MLP neurons of a small language model. Each row is named by its layer, matrix (down: output weights) and neuron, and shows model dimensions 544-671. Each number is 500 + 50 x the weight over its row's rms, rounded and kept within 0 to 999. Numbers have three digits each.
A block is one neuron, or neurons of one layer that tend to fire together. After each block is what it responds to, as a language model described it from the Wikipedia text at the highest values.

L6.down751:523497494578509561522409519515557550549560540560527587474475487589441511491570482519547515469478498451536448505477513506358510487444444477562528469503492475389508571531452509495498532539474405532491589457513519471478503483538486569511508498463491533498441505463488472518580489483558481420526506514620553529587589543492544376489550503440525497490478435526399467483583566367417531485415
L6.down1066:571433495497486530452502480543495445467534526508497508468462503442457403584523513476428456468469499513513442608475560486488496417548527554450505521517492512563511522616495492491543506484428551475612522521517501507575518558521521568533440476547477541505491480536414506505469470512514481533478549425497330480460523501561466468497479501488484476521408415423406521524397501428552581543482
L6.down1364:460446525587505487475495526545504430532426486506436503548518528545529553594525465410484490588528490434456478517500481423530515533528528501502489520465489504546491360578568554476493424515440490493539435563547531561620423504496520501509492477477583482485603502531491533481475480420499528471513532460519516463608440519509516544474505546471590459434462455470410479469512411472531400463470
L6.down1699:623528508591468528429460454544420485552430457611458563472547492422581462496509505524506527456496578545505495452478422425465524533432529507485486512511563482490512451518570511533510526511462487464551557488490439569518470442514522570438470463515596541427362436544537558372455524514495490463524513515576370461469564508531512543482426456490574562411502406479430475516519455380539564419550
L6.down1729:622416480585473463546421512482522473438542552449515533408539444436561454433477484463547444590435619470422494490394474493462530534450545421493496519489486450453475528457549549505453541502516521524521493529424428453551552569548486463516523533488478453472504470462591529493485400471476554531492464473559415522469448472567490525418537508369548539482557544458474534492467510511529505576537
L6.down2253:570479544529449489504469501482454436473426362507527524477553547537536459650494503428456533435499549558519457552427553588477464549509481474555521421475504531521412479521516509545445505517455506445464447544581524503550470532566568454536467497542475473584467502525557466479415485532490533568529493430537530539475500513471577562545483497558490458572560499526443542491510524556420483437408
L6.down2571:571481459588530498490513540426524516475582509412430463476505598445540558438424398503476513543491578499398495555538575484535460586529459523497575610565484430486501682590407445565488529395550464501548483464533527449483467527505472572496422436461526444456412426539532519513479469425474444393551475543495515530609514462498535482484511492497451417493480526429426484494511397562465449588485
L6.down2993:610444562456599523478518524482459463471571494545487533453542572450482583459456558598562549602512530519471489521534541530484472515589499539478491534444501562612506518603429441589459472517501455560537467567486471526428512520513507553484481493488476492473423510580487631469419559425499479444513474490412625514457605497455537561499566567534447359502482461422505517460502491460461478480579
Responds to: Anaphoric determiners before nouns

L9.down802:562509547529527514554470624507448471556577507571497539509499513496551489529545519523418441520474537456453446584456525437498487448451485532564541502476546495503546457447469498569453485467494497525520495547534450522509448600493482467635520441502558505537527392434481509568569473507538534532458511464483528551519543471399547509400511539552490474502540560371408440459593462498351471592475
L9.down1965:435488462458481563449445546578520474495508632605522460402517459487590554439567593472468472478517514555553505478411562539438404444493503498476559457507568527511511547503507525526486500500429500508512471501566415449533387537467461508594529523537526496473502450409511467594501529514532471547491503474545542419667639602426523511445556492474570460478530496432427452531499414517437539580506
Responds to: Definite article after verbs

L6.down480:478487515482454474469569399461511489403538517480555526451540426492491416436443528540483467510453477462486422430511506472588528431607469553505486419441435551559471520516507484552480503527382497451426495489528581577518508451461578558509428487519411469399403551533504445493480527388485469506482507540491518522566447453466475445545493471542506473456507451481455458525508502456484557475586
L6.down742:542519512429484424531491393466529523501495475481432576523359496525551506440451402490459490472481454505543484582433488445583507564508502468513527567524496518475499485490574447469588464508504433473511571534559500450547449470542498464518516533544521545478556469532489430500575568377455495522492588539511582525535434484478496556465475541449502458425476525549447520449467565434536474496514
L6.down854:522469505500460546503513456502480571513344519476489562553502514465460454453466449538485491514457543482491473441484478578443514502427445437428447509516519470450484514538577442567436622492487518471559458460453433494465477512525512533437517496529530438622537558538474549476488488644455644480452556495436473572506521573536482524446560472503508627491448545506389473460493489616522477557481
L6.down1096:573476503457451417536475502448501486543524493547504534469437498535484529496498454552478549522466388558502466478484518519486454440594554563376450478496448478540440502514484555454516431500525456681460636507493421418481417472540495465478619474492594520545469443515507473456527469519520432356495502617532529463442494391442444516463490443443542508610425432602508517474469574511481516528471
L6.down1294:566409578433576490522584474460560565576540426534432535434472520428490440366510454495550466479518479443492490489463555446543477449522511499500398453501429512480481515477601522545469534485526523455457563491478474569507509568501628439488472496520514573447566495515548537471324515593501485463470544552432445495510459545473441523419503524464530551503536445521508492492508502560481431507441
L6.down1590:386469424617435535474528559526436591465597473422596541466535490506536543452529447514546553487551604502488449392526490473480527382491492522483411534551427471394489526485469477629577443441498613491609504556364451513545570486437472495473503432494468478474557539453583585435502595503515460496487468487530518501439438545568549543624513532476506504541385521475506483521425524380475568539468
L6.down1885:510455569400483563485571496451582582439599491425539582471489542518457455486510583411502475563526522523437570472502529473518504500503518534486496480590501549525469501516482527494491459544544582551549544537459487394516466495539478555456578578485465523470517526428465427432448575445519519442535506441519478397511467541535519518439477488579474495555449564509419490460387516517511421534542
L6.down2440:482489480457506436490570562418558496476497624428515480519538435512436494545461546613430462491442430451547447427503472587518506489486472509409492432557499528515573566512522512516460504537449448471536489500469468478479433493443543583556475532480492488551561594538545445451423499524469592475548459498461493553558440432577525485515548457537539371474555401558435540536515391544414433649447
Responds to: Separator after foreign names

L3.down127:585526410520498516500481447562452517482549591522598557512478447570455517452448469582494464524552452522459439567508514471439542477506395447520414463456545541498669538399601484502479475520516577520458545495449597687503436465445416531461477457452569487651561526424454454522488553472511572525550461599522500465538490489464446480455495482490456503617505537491460510565506502548465440450525
L3.down559:491428546488552498515518508509497487603620438398599512583413516501473503557432442434443425443545494568439526541554509489499598514436539476407504512530499512512560541523508540465510518413436530506504507450494522457562574514481471549472496517512430488560590525452512507481500548420518547401542541527608491515490404583562463587454459456492442518506433539466506522526539510505558499539509
L3.down2039:523521525465522488496598472544523511517436473506480580533572518466527525537514413466522433514475513349577508513501490502492478563508524498468503530444470505530440443532543481444471531503457461517564537516592470602536450552474544622451600618497514551611431402482437457517511443575450536520499508507429546443558524560649469467560449457439486579453547512502426559465526470560542494422572
L3.down2101:506525526496583571523499506533513464595461539507555606537424557520478532458509410573471454478549484554567526575549479449560589396549492483475492393513496538526477450434430533521502562449403409491517518525598482629522401495445470580477486466566500436543530426506511502437469550491473537430526536559497565421577524583563525603438486540523406504488605563492462469549574616543585429419653
Responds to: Separator commas in data

L9.down1478:532502477481562612468520496489551602612517530520461482420539514493492381547534462573526546544531528556584440446504516563462441549531517442471522469507506486479496472565576551495486466487500566440401410513536583494630442470439489611474382522511470532527475485459474561469478502498441616493513453504552533497499517539455531489523600589541537461461509527594419533505483476557527417485539
L9.down1771:598498514503566544494524580571524477502459479544463557457547501388513520543529508434582506526553463531525484449548550561394502548439481503513521463570449543509481469524513546427575432518501562474491558385564473472454525523420414483556470512550515526471412469438505444395495608487512566492465414477522576405489567490571531568435565529466503539555546478518453472435488439642512484429489
Responds to: Coordinators after first conjunct

L9.down650:475445506342537462566579474509508551542537537566453501464528474512469518456439564479562501498557502552543458454573521436450455496463524590558461491514532425581463466467481535552551553457410495565478520597465448537524473504524546440463433412553574470524464438441580465586477489409490415584478481448538486494448456447447457457518438584522413428553487596498500454468496574510467574543465
L9.down2432:452558524528435583431543467526441551399554500556561458473468433481546485625531451488569514447485458574496501491551491508512458473533415500488561439553524540498462525520447608534513529491487513519477533564479434529478524447560432492489607446520516445441434559539475473567471581439498423485492586439509602460529511472515528514562479409568483565436550479431495482485524538464492441507510
Responds to: Table headers and section titles

L3.down70:493412418539562491531541440493476574579551483503390574524458470504591562477473458471609496480528472441508500468458483515576548515567534544461496533558566448543471599422564468526591432549505523587503524458565388462450525467499457470458562528510495557417514557411646533438560535501503369546534531549409509486487487539443406445550475547504470571546454479522482474474486522444493492450460
L3.down1820:521423443457567488555574462550527451432441561473415486580456463488557569514507507510505498475544447514502495461510436462565541543507587557531376440520477397518455582428437503520584427544523502556511532453517443466438477418497407460442611540420472541496575504440477579500462600529507498571532505626411464462434433588594437564457470575483523410495510491507533480494480476523546508626509
L3.down2363:513450484523503444518585475487506545474515547565492535467521389453569570447461538471494487478613419551513544444483510522512528550558461503542483478524437505513499601471448411496515520545479509553523550439513452477478518457533469414420519428481419480394510484487581524428525518500441459583482528605451447524524483498410470505461566464520547434525555454482499485435482562432545404543453
L3.down2647:495497515500586505513555469584496524523551458564582579531461402554549486361498568447637433493503468465517509482487507585509518583486544521514424502557495485574423676489573582520545487466482540527503541501504466460525530500509449412534669456512551397456521513568531573415491574573539472511483540582514506407446437602494491563498475427479511512705440482554467453510537538393527513485455
Responds to: Table cell separators

L3.down34:482525462490564571498507459608560581483440485462537471495493498480483602491562506468486506538490579545540503473503568405450471476553501559488520455567469501459428379460560541552417478503546552542543510460502588472575493528538501430489514529530463505540549508510492526539572491603438510529535469548400446522504508529576570483530499499489502529529428498451487502552507495554471436491630
L3.down787:558498527412527518519560522519528333455474478404445519559476505512490427453523534597500452521479455445472525443448542467478570483480573505412571569481466508536583506369442473585514527518500451442454500558474421568466519513480406547547511525497501494542479539387535413610497486469600521408495530482499401502470496533457502490479478556473493508501473420512479474474561490500523548422415
L3.down952:543471497565519454466494609540519434539470497544518504391615527500490524532489466532521477483524575513556505474482548444455547532497554497506499448521568456589569402468475550505465520447528531439442529461455409523502484516537562571508426492590483483508505476509556444441488473493552528476493504492493483488546443488495461484496491415437555532454569468567409468495429492540514578486537
L3.down2085:509456460540525475474531486482521455387502440511542591512446462454582488456487454375571442554563567491491449444451466480461481548468539479554505485594438459479449374398475644538487502501468459495499522497500612455502586477605560493608461581451445536593534498424447461425484472487470637567466448459459453484482503496476517544516529532443464462472519452490488486454575523479593462478556
Responds to: Anaphoric demonstratives

L6.down442:447410483421464497532530505503511560561527556528583497474541540408462539520498404531450525492460502502549521525542591563435523450542506469590457514478481545428480534516495505393558460491501572612566533489460496503489465511397572420538479506477492536481536525473533561437571561454507481496573439539584456470477347549621566410513542485496438459508469477478547534540436516550426533475526
L6.down731:500457503485549481544475481499523444447549535447529507518535463501478588445449487545543489489551567469541419623458549322474496489597542507474457530502569550487509445432483489463592399472555516504419514525493447505522610484437507510537578492478383561495578492473572559495514476418592504542469451449437488484528458505584488501560534562535400439553475549427517525501445432495513469527476
L6.down1101:505499508566455523530540471562484468553442475469542622412492564525594527385410465645485609552464426464505469455502555494465472454530399567495388601520433540478443453449488472460434525492458531530456555436537477527453509503513486458514493549528524551587535554493530566522552547498490435493492460593467485542527487547539549454557535519619546478447577491575441564590472501475573526542549
L6.down1252:513446471400540516548570523434452514486647479490407584434508487495508608465534541468540564371550501476521450440477594511472500467499420573573515534453541445530510556498437479503614453517464491488491538547551493477434550489506565508439447524553529505544433487421615494547484514442557484586565484603494428490496454726355480423494413555446429489532503553471563499479520526468463480523575
L6.down1296:483514496497512534469520448513515437511620479496465442473523495480533525485532633493472491561461479520465542428483564476502508498564481476532507594511502552502545504510563542453596437576477584535520579526458614477503543559406562570465415448575532461507517472494474495531444573436428491456501444516465453573516563511508568530660402489482541433491489510503494449495558530526479604495492
L6.down2462:474501493471549519548597498502484600491520428514409496453496439453513546410591594585566511489567492439441481455381581551571395560556577446544449595514470516487538535394473412505510482528514592461538612475525474499517537486499516560632493550519448524526491445518573590559533420552550486418480467492423527439502492540470495615577475485496595471556448528422478570469513498433501495490420
L6.down2485:518524514459446511517453592452491515491547495506574521542500485447494483521547426510493543500541485497553510430565542549559430497466481448476491440523425527497537504441374471492512471466561447492538654523475427460508554560507423477487501489536521413560478537514430466543461481493492502455490412423652412548476399560532558540522477468552460558478467568537530494470587513513457555593538
L6.down2596:493538481523459447480477521480523519422454498471467501516558493530583535393539474564456535502476503507468403519537553485507487475465487454562535530436567538548631491574405526497391522494489484556502537464526488493442563544462472520565494487458557494467484501471558531521430562354502503517514527459514485513539544551500482583507447542567469479461497407416506482514563551565550412518519
Responds to: Table headers, adjective suffixes